From a checkpoint of a small transformer trained on Wikipedia.
Architecture: LayerNorm before each block, learned positions, no biases in attention or MLP, untied embeddings.
Training: a variant of Muon for these matrices, 83M tokens, 10158 steps.
MLP neurons of a small language model. Each row is named by its layer, matrix (up: input weights; down: output weights) and neuron, and shows model dimensions 96-159. Each number is 200 + 30 x the weight over its row's rms, rounded and kept within 0 to 999.
Before each neuron's rows, "fires after" lists the tokens most often just before its 100 highest values on Wikipedia text that the model never trained on.

fires after: " |\n", ".\n\n", "\n", " due", "ed"
L3.up299,210,190,223,211,207,226,213,257,207,225,170,233,256,201,243,179,178,180,220,225,202,208,176,237,205,215,170,195,221,164,167,196,186,188,217,197,267,199,195,157,196,207,198,203,167,202,201,184,183,225,138,161,229,233,154,202,253,186,209,215,222,168,186,180
L3.down299,171,194,187,166,184,259,249,185,201,212,207,233,208,209,212,260,219,196,221,199,235,195,158,184,136,167,198,153,191,137,213,200,189,164,209,150,216,228,207,190,135,187,192,198,175,187,169,222,253,199,196,150,221,209,177,170,310,173,227,214,206,207,218,219

fires after: " ", " approx", " ag", " Fred"
L6.up377,220,216,230,195,211,212,160,227,185,221,213,178,213,195,215,222,210,245,181,168,189,226,186,188,244,213,164,143,166,206,212,265,145,172,234,169,189,207,174,222,201,215,166,166,155,231,218,202,187,237,264,191,199,184,181,142,190,254,178,208,235,176,190,117
L6.down377,227,193,192,237,249,239,196,122,176,201,242,202,179,184,219,154,196,193,200,183,155,238,207,209,237,134,158,197,179,194,215,183,218,172,205,161,200,166,176,223,198,208,182,213,239,171,179,213,208,171,222,240,232,177,202,210,214,171,187,201,215,171,181,174

fires after: " the", " ", "|", " comm", " U"
L6.up59,162,178,210,196,209,188,150,190,220,229,181,178,234,204,248,218,224,157,186,181,177,196,193,164,208,234,193,181,164,189,136,200,179,235,211,178,187,212,208,187,266,261,208,196,205,231,264,176,217,212,201,211,172,255,211,223,216,175,212,202,215,209,182,244
L6.down59,238,152,234,209,226,210,205,244,195,195,198,244,207,183,141,240,262,240,190,197,212,146,162,240,190,199,235,152,178,198,198,228,173,237,215,177,180,201,238,223,168,168,146,203,199,207,203,225,209,191,176,200,279,176,206,177,234,242,191,173,206,219,169,198

fires after: " P", " T", "\\", " E", " O", " V"
L3.up329,171,186,230,241,230,153,159,189,204,196,131,268,237,140,251,233,221,225,231,218,185,187,234,208,180,234,147,219,174,213,210,194,236,167,213,211,219,187,200,212,228,217,212,176,224,170,262,160,243,187,220,161,199,175,190,169,214,211,209,183,265,226,145,204
L3.down329,243,233,229,197,221,235,207,235,259,215,190,136,218,189,205,164,151,208,180,215,163,198,166,162,187,202,196,191,172,221,228,215,213,193,221,173,204,186,192,199,233,255,239,225,212,190,143,232,211,205,215,195,173,183,227,149,216,219,184,220,206,178,153,168

fires after: ",", " |", ":"
L6.up218,172,222,212,232,193,227,192,177,186,193,181,205,204,208,219,218,218,211,160,174,191,157,249,197,144,185,198,238,179,180,179,229,230,215,218,166,164,259,215,213,211,196,243,197,188,183,222,163,170,233,233,159,266,215,169,170,217,183,187,218,278,158,159,132
L6.down218,230,203,257,204,138,145,196,192,176,268,248,178,260,221,186,186,219,241,178,217,209,202,172,200,149,274,149,190,194,192,244,232,184,236,213,224,210,207,176,183,265,234,191,247,211,164,211,167,207,207,138,260,203,211,188,143,213,202,157,180,185,199,163,254

fires after: " the", " The", " a", ",", " as", " is"
L3.up489,228,222,230,166,230,212,161,239,218,181,215,236,171,235,202,201,225,149,210,205,173,200,173,162,195,211,236,175,212,123,191,240,139,253,167,211,171,168,231,195,228,169,222,165,225,199,188,219,164,242,218,177,219,172,252,229,195,214,247,202,171,213,227,198
L3.down489,175,235,193,160,221,187,220,190,290,194,201,178,208,180,258,216,232,278,203,173,140,229,180,189,206,173,181,226,148,245,198,196,174,185,254,214,219,187,189,209,156,207,202,171,214,188,232,196,171,242,208,173,150,203,187,135,210,251,152,234,240,160,182,151

fires after: " the", " N", " its"
L6.up546,223,237,241,214,189,195,154,257,203,158,189,217,197,269,179,229,168,182,234,176,129,209,190,223,199,207,203,231,233,163,169,244,243,190,196,191,216,179,201,189,249,206,284,211,155,231,162,143,243,179,224,184,238,206,225,218,220,155,168,207,196,217,211,227
L6.down546,250,215,270,135,191,229,168,166,218,215,240,213,225,168,163,243,153,281,209,218,187,211,213,208,139,172,165,218,157,229,194,203,190,183,234,201,223,236,215,230,208,183,168,205,219,191,176,193,143,195,231,248,234,215,164,215,156,198,176,214,232,188,197,200

fires after: " ", "-", " (", " S", "–"
L3.up511,178,215,193,202,256,215,228,239,197,227,236,165,216,231,177,189,180,223,213,261,214,191,197,159,210,210,248,192,257,275,220,166,169,213,197,201,225,228,192,213,180,128,176,198,233,180,149,172,200,209,198,174,225,159,201,223,146,189,191,264,214,206,208,188
L3.down511,166,224,212,223,128,224,217,224,209,266,213,178,186,165,259,168,235,185,177,180,148,152,182,233,182,180,247,285,224,227,189,219,174,174,150,219,263,184,177,185,189,170,185,206,224,211,191,201,229,185,174,236,151,156,193,237,199,166,214,180,160,246,209,240

fires after: " ", " Ge", " Te", " \"", "u", " ("
L6.up240,179,192,203,196,187,184,198,236,164,210,187,190,225,179,198,174,196,203,237,218,148,188,285,246,205,237,179,243,219,221,196,160,186,198,200,207,246,167,224,238,187,171,203,190,224,139,196,226,197,206,219,134,208,204,173,182,179,245,161,165,213,190,193,176
L6.down240,159,202,255,190,178,170,161,172,195,207,202,215,198,246,217,213,195,254,286,201,216,244,163,217,171,161,225,216,181,222,200,217,203,227,170,204,190,224,182,213,230,213,222,222,206,198,240,181,214,227,197,181,221,237,163,228,185,201,210,206,165,206,165,148

fires after: " ", "19", ",", "18", " of"
L6.up19,176,204,217,200,221,228,235,199,201,250,239,225,229,158,170,191,193,241,214,227,191,180,212,170,186,253,217,200,230,223,262,245,190,187,223,218,146,227,196,179,201,120,220,215,221,245,156,170,174,173,166,211,198,211,145,198,145,171,167,111,244,209,184,191
L6.down19,229,143,236,137,216,193,178,218,239,205,270,227,186,232,244,219,197,216,211,177,142,171,224,219,210,168,234,236,185,238,176,174,249,203,241,250,162,203,229,182,220,175,159,233,203,233,191,226,152,186,205,205,157,222,213,252,195,188,210,271,210,191,227,220

fires after: " c", " f", " s", " p", " m"
L3.up287,220,208,229,233,171,144,195,226,207,129,147,144,213,162,190,259,235,205,192,243,235,206,238,233,176,222,195,237,238,175,251,214,210,166,184,213,195,226,233,230,226,241,150,174,192,216,220,222,167,168,221,230,129,205,182,210,202,175,195,159,167,214,197,220
L3.down287,183,210,205,241,241,180,224,222,211,203,171,207,280,210,163,195,210,260,218,186,189,230,151,184,123,192,177,177,246,226,186,212,216,217,212,191,178,201,227,230,275,218,170,222,179,231,291,204,232,172,251,207,203,211,194,249,205,186,163,184,189,226,168,207

fires after: " ", "–", "-"
L3.up476,184,197,211,186,183,213,222,187,196,236,269,193,178,207,190,204,200,229,214,153,177,201,190,125,215,204,177,213,205,183,206,167,148,180,181,175,195,202,179,200,191,183,217,252,165,139,201,161,196,215,233,223,178,248,201,216,164,185,211,124,243,190,204,193
L3.down476,192,161,188,198,186,150,226,224,205,261,151,143,199,130,219,214,217,190,176,121,179,168,197,175,206,168,201,180,218,250,227,205,216,183,211,225,226,208,177,191,195,142,197,171,193,186,255,181,214,164,211,209,221,186,218,225,194,191,260,243,197,234,196,175

fires after: " ", " s", " conf", " occ", " qu"
L3.up611,197,188,273,163,259,217,198,166,221,180,187,160,251,198,201,283,241,213,192,173,183,189,176,192,171,222,189,197,205,230,265,223,224,193,234,214,164,209,190,237,195,195,183,175,241,170,148,203,202,218,243,173,204,234,145,228,184,242,216,187,236,202,165,186
L3.down611,214,213,191,252,193,216,178,183,203,230,185,261,198,214,171,249,152,180,175,157,137,247,217,166,192,188,173,234,223,161,182,279,154,259,177,206,245,244,189,183,236,161,187,251,194,227,228,257,232,170,202,232,177,162,205,221,221,200,206,180,168,214,206,185

fires after: " ", " of", " dem", " with", " dr", " r"
L6.up448,237,224,182,216,182,197,155,204,197,153,199,207,163,260,259,198,224,218,231,169,206,243,174,172,230,219,257,203,203,194,253,232,159,242,196,169,188,202,222,194,164,211,248,123,199,189,164,144,243,169,270,195,229,205,209,200,215,175,227,180,171,234,234,159
L6.down448,201,225,138,168,196,243,226,207,216,232,216,192,202,218,223,180,223,214,205,233,209,189,201,241,146,206,209,141,189,215,123,223,219,206,188,150,161,215,188,277,176,225,194,223,201,217,207,221,203,144,217,194,208,209,191,125,224,168,250,203,203,247,190,183

fires after: " m", ":", " f", " F", " |", "P"
L6.up464,238,237,220,239,247,173,195,212,218,190,162,184,268,208,237,177,232,248,201,190,199,195,260,209,180,140,193,219,174,243,178,242,189,177,230,134,176,202,249,250,191,192,207,217,173,191,191,215,151,228,178,181,180,215,152,186,216,225,193,253,167,217,220,157
L6.down464,216,195,242,213,173,207,183,231,223,164,220,180,187,210,280,188,174,223,196,205,229,202,181,217,158,179,192,196,157,184,145,220,201,230,200,247,174,213,214,172,188,235,96,203,191,204,214,154,188,197,228,184,191,185,197,192,180,205,238,212,223,270,234,183

fires after: "20", "19", ",", " N", "18", "17"
L6.up548,169,211,170,179,157,208,182,195,171,176,199,234,201,256,189,217,248,213,230,191,206,165,191,203,157,222,158,161,240,198,169,247,207,243,238,145,128,222,221,193,188,261,229,156,190,176,158,211,191,242,228,157,221,206,176,214,191,193,245,210,221,199,183,202
L6.down548,229,188,226,223,226,201,176,186,218,208,189,131,161,202,240,220,214,220,173,249,137,173,178,161,197,180,178,191,245,177,202,157,208,170,255,222,213,196,246,202,188,167,180,208,240,157,259,198,144,214,226,200,216,184,209,238,196,224,225,167,209,218,227,217

fires after: " |\n", "-", "==", "\n", ".\n\n", "|"
L3.up634,174,147,217,226,182,205,211,195,229,253,200,152,243,171,251,136,205,192,224,197,244,171,195,190,93,242,192,249,194,196,155,179,217,179,158,186,167,175,211,240,205,233,235,246,207,241,227,254,219,241,225,229,185,203,165,239,197,227,214,225,193,192,158,212
L3.down634,183,189,200,188,217,164,231,182,206,232,188,190,154,257,169,162,175,187,195,244,204,166,184,175,131,232,173,192,220,212,227,275,171,244,220,174,204,158,218,174,236,241,178,241,194,239,262,226,223,199,206,198,213,173,180,184,228,202,217,196,200,242,228,151

fires after: "-", "\n", " (", ")\n", ":"
L3.up607,248,156,229,217,171,164,218,160,196,230,219,168,190,173,153,187,209,201,179,230,228,189,197,194,157,209,167,197,144,189,248,194,182,219,180,219,175,195,208,245,229,191,194,238,220,131,263,218,210,212,271,168,161,230,169,235,154,261,199,210,154,239,166,194
L3.down607,179,178,248,212,157,179,234,192,185,233,226,171,250,243,169,162,179,253,147,197,187,149,180,253,210,207,217,208,174,180,197,160,215,199,230,229,169,106,186,271,209,256,221,141,218,222,219,189,212,213,242,140,241,138,189,240,193,175,222,183,154,210,214,201

fires after: " T", " Y", " W", " M", " S", " E"
L3.up475,182,188,189,155,237,193,210,226,183,189,110,210,252,228,176,197,196,220,238,186,213,217,229,285,235,187,200,153,172,206,236,239,219,203,200,196,232,180,187,219,221,233,231,179,218,167,222,178,181,178,237,217,193,196,199,213,146,237,245,218,233,242,195,226
L3.down475,230,202,213,196,219,209,204,230,205,181,238,177,180,174,216,188,229,190,175,209,221,233,223,154,129,187,179,180,217,165,185,172,189,208,177,186,205,152,250,188,259,167,140,235,187,177,170,190,202,249,161,196,176,180,203,180,223,179,188,167,144,235,188,156

fires after: " "
L6.up501,145,252,212,194,190,214,177,224,203,189,206,223,234,231,194,197,181,207,229,195,193,198,162,190,206,261,240,195,228,236,218,251,198,115,203,185,206,239,143,177,205,190,226,169,216,201,164,213,223,205,213,206,199,182,206,188,190,208,166,171,216,183,191,160
L6.down501,196,210,183,242,230,196,239,161,202,177,190,231,195,214,206,199,233,146,118,175,204,222,269,217,190,177,168,171,159,187,223,169,197,241,218,261,210,214,215,170,150,202,181,280,228,176,175,184,130,288,154,224,205,163,204,196,217,205,206,180,188,207,177,219

fires after: " F", ";", " P", " S", " T", " The"
L3.up103,195,190,208,223,157,187,199,215,193,189,160,204,243,226,189,244,206,229,209,208,218,247,192,267,209,212,234,220,181,212,203,237,185,210,176,202,237,165,158,181,241,200,216,230,186,217,186,144,253,200,224,163,186,252,203,126,186,231,204,187,192,211,241,189
L3.down103,167,218,217,177,188,235,212,193,234,135,192,112,196,166,145,164,199,192,192,222,183,208,202,183,176,188,242,221,176,195,221,253,201,137,229,256,123,227,230,189,177,194,187,219,173,209,156,201,152,212,206,218,207,145,189,187,175,227,274,200,199,209,219,196